Part of a small language model's weights: untied embeddings.
MLP neurons of a small language model. Each row is named by its layer, matrix (down: output weights) and neuron, and shows model dimensions 128-255. Each number is 128 + 32 x the weight over its row's rms, rounded and kept within 0 to 255. Numbers have three digits each.
A block is one neuron, or neurons of one layer that tend to fire together. Before each block is what it responds to, as a language model described it from the Wikipedia text at the highest values.

Responds to: Row-start numbers in tables
L3.down145:112119090139141115155218155141094161157102129131139132068151169118142124133126145090096114170113171099157147097165131106132179076094141101162173188166128166174099091092132147124145119071166113161089119101088156117160083105099074147127135154108107132105082115073191148130111140148141158129131052097124135180166146133122195112072177143175129173170093116160142106096148072067115092118114
L3.down274:163104071156136173121181088192085177126154124146057075099154110189124167146121096125120133181168113153058113150171200141129063153120090120176174085144127076148126137117069132165123147102141126170143134143132174118118173144100082191156185098111144097155094123090162136156117155116146085170172112074101095110164118138116091170111131096144164154144137109161124174116099082082120173055123
L3.down341:166093058128165159143123157068043121138106138097106151101078111116189108125070167122135107113136092112171133127129144141159136110148145140193110183123139132155129121167151137117153156223099103163097134170139141160093172144101147172105136139078113096126176145076078118078153068143134083156075120131125177121113059159178137162132088149125162132100128152107195056188055086117164092088114
L3.down344:100103170154092146095080072106136140081057174154142127123122110135187105074126126188173112129119153161147111168166131110117103158113124129064072118087167107121055138186102125166139177056142110088090166161182107211101167126114119113055128149084102116123174129178088138144092159131119115131118185072108114136115142090125122128162138128128121103115131095131111181138131114154108114128085
L3.down415:108075170126102087138146146101088151108169157090100174098158090124091125163108182108111136130146116164165075105204162122158113206088137140154174140153123156121133104136157096103104140100143135121100120195170126152153152136130107193141121183117111155142155143069126168168128055129102152146119181114153189143160050159124149169124104144181132091154183162144151182129133115092124154075127
L3.down437:164086045218107079131132186099127159187191102137086093140147065163105150122110118154092092156144133163098152165102111156090121111074152151142097086062121082123137169061172089150121105108086074163109159080116119156141129145128133107154133093088143160129110067194136118072152146103086126106132157136155131156131124135107141063142120104191118098137094118105107188082162136124153144118131
L3.down457:136141136133155100113105047115162146125181155172176153153134097183086164135122178116135130171207129091123152136058050127108125156076109133097140161134121141142122130082164161145145092163144098092092138135187048129149052130151157125130101167125132158139039122181114117117137116068152137153108096057129175089115086111132171156048184106111135187145168128143104131128099094087121130140128
L3.down490:144133166158186115144145093054097173083110134151090190095081068137094157134054145148163124078083144098104115124134143162156152123115118085154154124115102144154141095127172162162111154089099143085137155186110112159136109095084180151098146105076091119113168129101147136104179089060120196179131173135079143088117097103126196126145179086212051071094144143077087198136124132107105183099148

Responds to: Mid-word pieces of foreign words
L2.down65:142121123134149174120153120193149167167170117104070147113152158091096187134167197200177149145074117143097078086165106108175159146141100106087077163127150103121104148118093135132158112191124141065157156186052089122181134135118119120106122078147139129129152156176070159102104146124127145196133172124141132174162119163130145110121115145186120104118070128157112165080187106137152086140080

Responds to: Mid-word foreign name pieces
L3.down24:114145119142090113169162122186134134099133147096176167160118094186099132084161128111071124182060114132076172144122115177138113141123198154163100126071157064055120110123106152143044103100121115115115084138176185108142141092132177103179129100127141140127142076164124112142093122184139132096117084088148140121100134169138109101117140098156131066170095085162142115120087161134080150112187
L3.down120:132140062121182105121109150143093133162142144127101115130203183196073175111185183148228153154155167190131120087087075090145109167123100078103116154124144108164101160076129183137138166165123154092163088136176128111180168159111113125136177096140100158111147085172070095118157144132097175181093172153125150154186117198163112135110115160151119135128051140164127093090126128115176118157147
L3.down130:125148104135114088088143044126124161192123170113111068096103137160108147110085172148130135112143178163116192117127224148142114103087117083090151058121130106098112143103113050140114132115127144086176082183086122095113150132219134133173106081148114106125136101173120144090137080155176122083142126183149137156146160146132141141161099161178112150124184103113112159130080099083118129156182
L3.down284:133103092100170135157158072143101147138113189112124125166126111114171120079175068127120111125173096105086094100133180142160115103095093097135169139154133108147120175108173129099126135134125146123091044112135147106118143135168109122092148126184091157125151152090102177138085109187173128118120132115110116162159126085127094134180035137109130038139115090107126117112093105153098134103130
L3.down301:105114097148126081105107156181161149108139089145159149111113171145161093175118153141103132129153075160104096108093128066142146125172056135128161126119117143105111116135113152103128108115113182121139091093160108146121140134107148115175133101126168044121173130110117096130120139172080117070165103168111129202071087107050165149182188128152114149112130180047068053136063079167073107097094
L3.down420:169156132111110202128160112134160112160148079157105102130128103173061142118094163173201165121156173118092101111069179096135119136136080089134137189088101118139116128112141163129161124127150130107171073202143119062157087138136180117104123152100092152116078101080099151126177129107111108177172149086127202143161112139178137109139085061130073138156119144122163100145126100114098130091145
L3.down452:150065198137153164171114138121175113171113157112131148134153163156117092092173144175161154163076093026071115155120087098118156085131164110149115132146100136162122071085135100123147065110127106087116127167159131088161121069051127171130163173153136141118111122168151115165068160176192116108109125141087142039163113119184156088102128124087142115121243142157110109076093140095125146087097
L3.down510:125081122159122129159136144173140121120149164132130131121135151168189063161060119152131100123179111172100094172127119088116152093120154122109131138168141105126092169151126096118080145146119114145085094192125114173119124130169139153144117118175109183130187119130168103084132139056084194159141135104090105107099041135134133134154113170114168158089138115088109168146057116128141161087109

Responds to: Row-start numbers and openers
L4.down159:130090105166114151119104097104134129178146114121146155117118089094123170126255117124136046087168119134122172107078161117118108136134095055113152130149139088092160100124136107103121111175136124156146075140098123185122182111178112147123109193107101092131168113137026112142176137137093153146103104186172112156137137147129127117101106134118125122100157104081109109134157066108128084203135
L4.down169:131114186135120125166081152093066075153124076131113151105115112147147174185130145119148085091107143117136115142203129086116112176146113154085122102104153060124122137137158114128123089131158150144179061147103143158144109082129116108139129146042116081147133162193089113093134117177077183124105143159160143112112162078119121080146104090106138128178116154143117149079154133093122129148148
L4.down187:106042042110173151176128104105104132126086101132121109136131151155099151131136130117096080145107142124111165146174111125134127188086136088091147147107087067122136128144129081107108172138143134079166123223138094103144143174078133145096165161151136117109129149116069082090116113122131139109151087151173075161183121122123169117168097138124110114139137107164092105083217136184101107189123
L4.down257:161108071166154153134138155179146148104145123122206108140155176111143111148131113163101158134112124136077160136135100104137100145182129151145106187171182150077143097167129070156144140060092055133113170077087099093126137063120108061136135136134190111119126141148157102125083112150207129123103118116125118145140143161122119072125109066132131125077146097136149126119087102154090144072121
L4.down353:119091154086091104117134125100134130181088105092137116169102080141119095149092151153172108033148136114139132129175065063148126128167153122092177106184147101116129163147144069142138136145186160097171122140136066151134138071181094115122048061086133135062124125072091175123137151058102171148168111151097117173100084122126171079143114114132105138200124107075134139129078129148060166083127
L4.down376:158200136140116101177123165131100097136085160068116131154150129123132136096150147121194124105164102130115110143147134154130171094111136135161172128111140133106141192131138132161157113210142125149156125092153086148111127106181155084109185099066111169096135086133171118167175139122162117170162136162142160077134098163158102162090135095115139097106122102090094133106134106137193080120174
L4.down494:129147124157137162097171137132141156129100102083158183111112116130132167173199102134135084126157150136114159166169167114087116161074065133118111160095109157168179130136106179129159102076170102149141075144101147188128132077174132074149149135113118125081106101155076157188148135088110070068150097131117193154146137108058096139136101075133089156094149102099131114186106106121145121117187
L4.down506:106121115177132118213149124064123169123202146087111062139119117121149158094117113120130135136126174036135141167098080071091117159091116082132084102138199076116138101127151147141125073149102122153128085071083110118145110097020185139108108146117138084102095132117120127178151077152073190170070120116112153128159147110157184154121159112158131095144155112115092151123183125110168121118094

Responds to: Table row numbers
L2.down18:089124114119125143032140127130110138160154159159126144111063135088182167160113131129142125141181085110158138143127118158094034127072110142142106140164116147170122089107101133130146173153165167111114127135155072088086155208107101109122168145111169141120151096039128114137124131177157100123139122113128114124085067127161143177149137162084147079170169105093154114075114163122136123058122